Weights of a small transformer language model: RMSNorm before each block, no biases in attention or MLP.
MLP neurons of a small language model. Each row is named by its layer, matrix (up: input weights; down: output weights) and neuron, and shows model dimensions 384-479. Each number is 200 + 20 x the weight over its row's rms, rounded and kept within 0 to 999.
After each neuron's rows, "fires on" lists the tokens most often at its 100 highest values on Wikipedia text that the model never trained on.

L4.up9,194,189,182,178,182,184,179,198,170,205,210,201,194,198,198,187,204,177,177,236,207,163,206,200,171,204,230,212,238,203,208,244,208,197,212,203,193,177,188,179,211,235,221,229,228,229,217,176,181,229,218,203,186,203,238,235,190,205,211,191,183,195,191,215,211,216,207,251,150,192,184,231,222,200,218,224,220,203,214,202,197,189,202,195,213,202,206,206,186,199,196,211,210,207,184,198
L4.down9,224,226,223,217,202,207,223,198,199,195,194,172,188,236,214,213,204,231,210,181,207,232,161,196,196,204,185,211,198,193,191,177,186,168,157,194,189,217,197,171,197,187,209,201,205,144,214,229,216,187,184,172,231,199,179,127,207,197,172,190,194,208,188,173,206,199,199,222,234,167,236,203,177,213,164,197,199,193,209,198,188,207,220,203,170,194,216,199,223,176,171,179,222,197,207,209
fires on: "ou", "ano", "I", "a", "on", "L"

L7.up1088,198,238,212,198,208,181,164,204,169,199,228,203,204,200,198,193,192,179,215,208,257,153,199,196,177,234,195,216,197,212,177,210,181,217,244,222,209,191,178,165,204,206,216,218,201,200,185,236,218,223,221,210,187,198,143,224,200,226,215,196,225,176,190,159,186,211,161,208,216,236,212,203,215,184,158,196,188,215,183,192,204,171,178,208,167,211,211,209,229,209,159,173,227,182,176,222
L7.down1088,185,171,192,235,217,178,206,186,195,211,213,221,209,192,220,199,171,221,165,172,175,212,211,214,215,198,212,227,201,160,211,212,205,186,127,198,203,211,228,223,197,196,202,172,211,193,166,189,209,215,181,203,209,190,164,224,188,191,181,235,198,198,184,237,223,178,184,186,205,211,180,190,202,208,192,198,180,168,213,198,204,171,180,195,212,234,194,226,180,176,215,234,169,221,169,238
fires on: " 1", " 2", " 3", "-", " (", " 4"

L7.up446,192,162,195,197,212,199,201,201,208,179,205,186,187,189,173,205,175,175,204,178,156,187,196,160,161,222,208,249,211,215,183,224,188,179,216,224,213,184,193,190,200,199,207,219,220,202,189,222,194,210,223,209,194,197,167,227,177,221,209,182,183,174,191,182,231,185,206,174,180,206,208,207,192,197,202,206,195,195,179,211,198,221,203,193,211,217,196,186,154,213,197,256,194,190,212,189
L7.down446,212,169,218,195,171,153,208,199,203,155,178,212,196,209,204,182,213,167,194,205,183,203,221,196,184,217,192,218,210,175,202,186,173,191,198,197,205,192,214,199,217,159,201,195,211,198,185,276,183,205,163,212,204,201,215,227,181,223,195,198,202,193,222,196,173,203,216,234,179,197,215,166,201,207,166,245,215,194,198,184,202,191,231,182,188,179,251,209,237,238,189,221,216,188,205,204
fires on: " |"

L7.up335,187,197,189,199,201,194,209,230,200,188,251,221,184,197,219,190,173,181,214,234,199,196,189,162,187,202,211,211,173,219,207,192,188,181,226,180,230,185,201,190,191,266,196,218,215,238,202,225,175,221,213,203,207,174,178,215,205,185,188,201,157,185,206,199,214,200,192,194,196,219,185,208,209,209,230,201,186,178,221,185,210,217,181,196,185,192,226,222,190,188,189,250,166,188,205,231
L7.down335,216,194,218,212,158,152,201,206,180,215,151,225,185,234,168,193,230,200,234,220,212,226,158,225,207,229,223,208,200,172,199,183,202,188,168,213,193,199,230,208,164,196,180,190,207,238,199,229,197,190,129,196,216,168,196,179,170,225,193,199,202,191,220,212,202,198,206,191,197,222,222,208,212,193,188,205,200,201,235,202,205,193,202,174,195,207,199,221,207,188,229,223,217,209,220,186
fires on: " |", " (", " +", "–", ".", "|"

L6.up1400,205,202,183,210,186,184,211,197,227,218,240,247,224,174,179,196,203,165,187,205,215,190,197,180,203,228,182,215,190,197,167,191,183,188,218,188,222,180,184,180,158,196,201,208,192,164,186,209,203,211,200,189,208,188,168,205,212,190,224,184,217,189,169,172,200,203,193,181,200,232,192,227,206,191,197,220,200,212,185,228,220,205,173,206,235,193,201,175,220,227,226,182,221,192,204,217
L6.down1400,214,199,190,218,224,228,209,199,223,188,189,208,195,206,202,202,221,207,214,192,225,176,180,209,212,189,231,219,205,195,190,213,208,249,175,192,199,216,208,222,239,230,236,187,205,196,214,189,241,216,220,229,211,201,184,168,187,143,220,189,219,191,210,206,204,205,174,211,175,206,214,169,206,221,208,208,170,198,231,251,191,207,250,204,166,192,197,202,234,170,167,189,192,204,180,222
fires on: " |", " (", "-", " −"

L6.up1420,154,207,176,221,180,241,183,219,230,217,208,201,185,238,183,197,189,175,243,239,188,205,218,219,242,177,216,193,197,188,171,193,189,194,199,177,168,174,164,206,182,207,196,190,172,161,198,209,196,211,201,235,193,173,206,185,217,190,211,195,187,202,196,187,226,222,159,201,189,219,178,200,225,221,193,196,175,249,193,195,212,192,203,217,165,193,214,186,233,167,210,155,210,211,179,210
L6.down1420,224,193,210,208,239,162,194,211,181,179,206,186,205,160,195,169,193,202,207,189,209,197,192,177,173,194,240,210,210,185,237,184,204,205,217,212,255,216,188,201,197,189,176,212,245,240,205,179,222,184,199,167,191,197,203,202,201,182,179,170,202,220,212,210,185,169,191,223,237,193,196,218,202,192,226,212,194,166,180,223,221,214,208,190,212,215,217,225,158,229,183,224,188,194,221,139
fires on: " and", ",", "'", "'s"

L6.up158,199,220,202,183,219,223,211,220,210,199,222,207,180,200,207,226,182,184,227,191,208,240,245,197,202,186,191,226,201,222,189,204,179,186,169,173,193,193,224,234,217,196,191,185,196,178,201,205,222,212,157,217,226,160,158,174,220,192,166,222,198,209,199,214,212,167,208,216,199,212,222,209,216,202,185,198,193,234,189,198,183,229,217,203,177,222,201,194,182,176,174,132,227,222,211,209
L6.down158,167,235,212,191,195,210,182,192,209,198,207,213,206,197,177,192,193,213,196,195,242,241,214,189,166,192,200,238,219,168,199,234,191,198,198,169,203,185,212,209,185,203,179,177,217,198,232,182,165,190,200,192,218,192,197,184,205,175,217,188,213,216,227,158,223,229,233,211,210,200,236,226,170,190,180,247,209,216,205,202,185,194,209,212,206,187,205,194,193,176,216,202,197,210,219,203
fires on: " a", " r", " h", " p", " w", " the"

L7.up1524,196,190,209,192,183,249,182,183,161,229,205,197,190,206,193,224,190,241,205,186,188,203,219,207,216,209,189,212,170,180,202,222,198,229,236,179,193,167,227,225,239,204,193,218,202,208,172,191,193,215,203,184,211,205,241,153,227,218,179,209,215,151,215,199,209,236,178,161,181,207,184,200,195,242,222,202,191,205,197,193,162,205,203,225,198,210,177,208,217,223,215,188,182,188,173,242
L7.down1524,210,182,196,190,219,212,192,227,203,171,200,212,190,219,224,176,214,182,195,173,191,205,224,182,193,185,222,213,225,195,198,211,216,184,229,163,196,177,233,183,218,205,212,188,193,194,211,197,212,177,212,219,215,201,199,172,209,212,183,221,205,178,230,186,198,194,209,201,214,181,215,199,181,201,197,214,187,207,164,184,185,189,187,200,200,228,200,166,218,172,188,232,195,190,183,200
fires on: "-", "|", ":", " |", ";", ","

L7.up1296,231,183,154,177,211,218,216,228,180,249,234,178,197,198,211,221,152,199,208,190,177,209,191,210,214,224,181,188,209,236,200,216,160,207,238,198,171,185,219,200,235,276,188,183,205,198,233,205,192,191,174,229,214,198,213,172,179,204,229,212,179,200,192,167,175,206,229,182,205,230,191,179,215,202,191,205,180,198,207,223,206,202,196,182,190,188,201,198,210,191,209,183,207,190,204,191
L7.down1296,197,210,192,164,182,192,196,234,137,185,231,180,198,189,211,174,212,198,223,204,181,199,197,210,221,193,205,203,209,211,229,199,221,175,222,207,203,226,213,174,185,214,214,228,186,194,225,176,205,201,191,214,197,214,211,211,210,166,217,206,224,182,204,197,208,217,187,179,149,150,189,214,175,181,240,182,205,185,220,204,186,190,180,176,186,206,203,173,201,232,154,210,226,215,205,179
fires on: "-", "\n", "/", " \"", " “"

L7.up394,224,230,182,214,207,216,169,170,174,202,211,196,150,180,200,192,171,162,196,189,177,219,209,201,181,233,217,202,217,207,206,223,156,141,205,172,220,186,164,237,198,212,167,210,223,189,215,181,228,194,150,227,208,177,224,177,225,214,201,213,200,218,225,208,209,204,190,175,230,244,181,211,234,201,209,240,177,203,223,193,189,197,230,196,198,228,184,212,205,171,174,208,207,214,208,208
L7.down394,219,204,237,178,172,210,220,147,198,224,206,191,205,188,205,195,203,192,203,215,204,213,246,214,206,181,197,185,244,179,191,187,203,201,175,208,201,196,187,171,239,183,203,184,185,175,202,175,188,200,202,206,203,194,232,193,182,175,201,190,192,242,204,178,198,230,224,187,207,211,177,207,174,215,191,194,194,216,193,199,223,172,177,195,223,200,179,197,208,224,213,187,196,224,166,212
fires on: " is", " was", " been", " w", " c", " r"

L4.up1342,194,222,186,207,195,196,219,202,237,203,212,197,199,187,187,195,179,201,233,166,192,207,189,214,198,219,186,237,191,212,231,216,169,161,223,216,186,162,213,222,217,221,195,198,201,184,237,190,185,203,172,220,185,200,200,186,185,162,182,189,182,224,204,158,199,201,227,223,161,203,199,201,176,216,177,172,181,188,224,209,173,218,204,178,214,195,217,203,189,202,193,193,197,223,207,190
L4.down1342,219,179,208,190,232,212,215,151,193,192,221,157,188,168,180,218,175,198,212,217,185,207,209,232,201,223,191,157,190,200,189,212,212,231,215,186,217,216,163,226,196,182,204,196,190,183,198,195,196,177,221,211,202,219,221,218,214,223,212,183,200,196,240,213,194,232,226,194,205,202,159,202,197,196,217,193,201,203,211,166,197,221,183,182,200,213,213,189,220,219,221,217,210,211,225,190
fires on: " \"", " To", " @"

L7.up176,189,212,197,233,224,223,192,203,211,204,213,223,215,198,220,200,178,152,193,205,178,205,165,199,202,198,232,198,207,214,195,205,199,211,179,210,209,176,193,183,193,194,197,203,192,239,191,200,201,195,183,231,177,222,173,211,203,195,176,200,209,219,194,166,193,164,212,205,210,220,229,200,231,216,191,204,202,217,216,229,229,204,221,180,194,229,212,192,216,229,186,191,216,184,170,159
L7.down176,178,230,220,185,200,226,217,184,194,177,203,192,188,198,218,189,172,207,182,203,207,206,200,221,218,188,206,194,196,190,251,213,208,170,207,248,217,208,224,199,197,196,186,200,216,171,159,198,205,218,173,175,208,228,177,189,223,209,217,206,214,199,221,174,210,200,171,184,195,187,177,168,211,206,230,226,190,195,214,193,203,208,161,202,210,241,186,202,198,200,193,224,188,189,186,232
fires on: " 1", " |", " –", "1", "-"

L7.up1414,227,212,192,251,206,222,217,176,151,184,225,194,204,209,217,227,186,229,206,200,209,174,234,184,185,173,169,182,165,201,181,223,179,213,210,220,191,211,202,195,199,238,178,185,203,197,205,191,205,196,241,199,200,218,187,169,199,219,200,221,192,163,190,216,220,190,196,182,194,175,182,241,236,202,220,228,199,213,180,198,187,214,215,209,174,223,198,210,219,199,216,162,150,170,185,233
L7.down1414,170,193,233,181,217,248,186,218,209,210,219,224,177,220,239,220,176,173,216,206,192,171,217,187,209,161,204,215,211,202,195,208,220,190,208,195,189,191,185,193,186,205,200,249,188,200,196,204,205,179,198,193,194,170,207,180,189,215,206,226,218,201,210,203,218,188,189,192,209,191,195,197,234,199,186,197,193,178,193,161,221,205,166,161,193,176,223,168,177,217,201,207,201,204,173,236
fires on: "|", ".", "-", "\n", "th", " took"

L7.up506,147,176,157,200,205,218,234,195,204,205,179,211,185,200,211,211,174,179,183,235,183,203,227,190,207,205,230,201,236,177,231,199,193,201,198,198,175,169,214,229,184,183,166,167,207,213,210,206,212,195,215,180,162,170,197,189,216,202,191,177,186,219,229,180,215,206,196,205,210,176,202,182,211,221,201,236,190,261,204,180,216,204,191,210,192,225,182,210,192,211,192,142,239,204,175,210
L7.down506,163,202,224,187,201,186,192,157,192,196,217,220,177,205,209,195,204,164,233,210,227,227,177,208,184,191,201,204,197,207,220,217,224,202,187,191,172,178,180,171,201,208,190,210,157,196,208,207,200,200,167,171,176,178,202,188,196,221,186,186,252,228,228,206,167,211,182,219,238,223,216,223,233,206,196,226,235,250,200,207,229,190,190,176,206,211,206,218,200,209,127,208,227,187,177,181
fires on: " the", " its", "'s", " and"

L6.up544,208,198,211,160,160,212,198,190,225,212,177,195,234,199,220,206,171,198,206,199,218,222,211,183,232,207,184,215,162,209,195,196,165,153,212,197,183,160,179,216,196,212,203,169,207,218,186,184,158,209,176,212,170,212,194,193,207,184,182,210,153,177,224,184,203,224,199,162,174,222,195,188,211,220,198,217,173,230,218,188,188,219,194,202,173,201,225,198,201,186,169,201,192,205,216,222
L6.down544,193,169,192,193,200,162,169,211,185,198,209,210,212,192,197,227,217,201,220,181,169,207,204,206,187,210,186,187,184,217,174,214,214,201,220,205,190,183,200,204,201,200,191,220,197,187,217,191,217,215,233,213,209,186,196,170,174,193,219,193,191,176,199,221,171,202,223,212,176,212,197,215,172,226,202,204,199,189,177,167,203,203,188,171,198,208,188,217,204,185,181,175,216,190,210,210
fires on: " \"", "-", " (", "/", " “"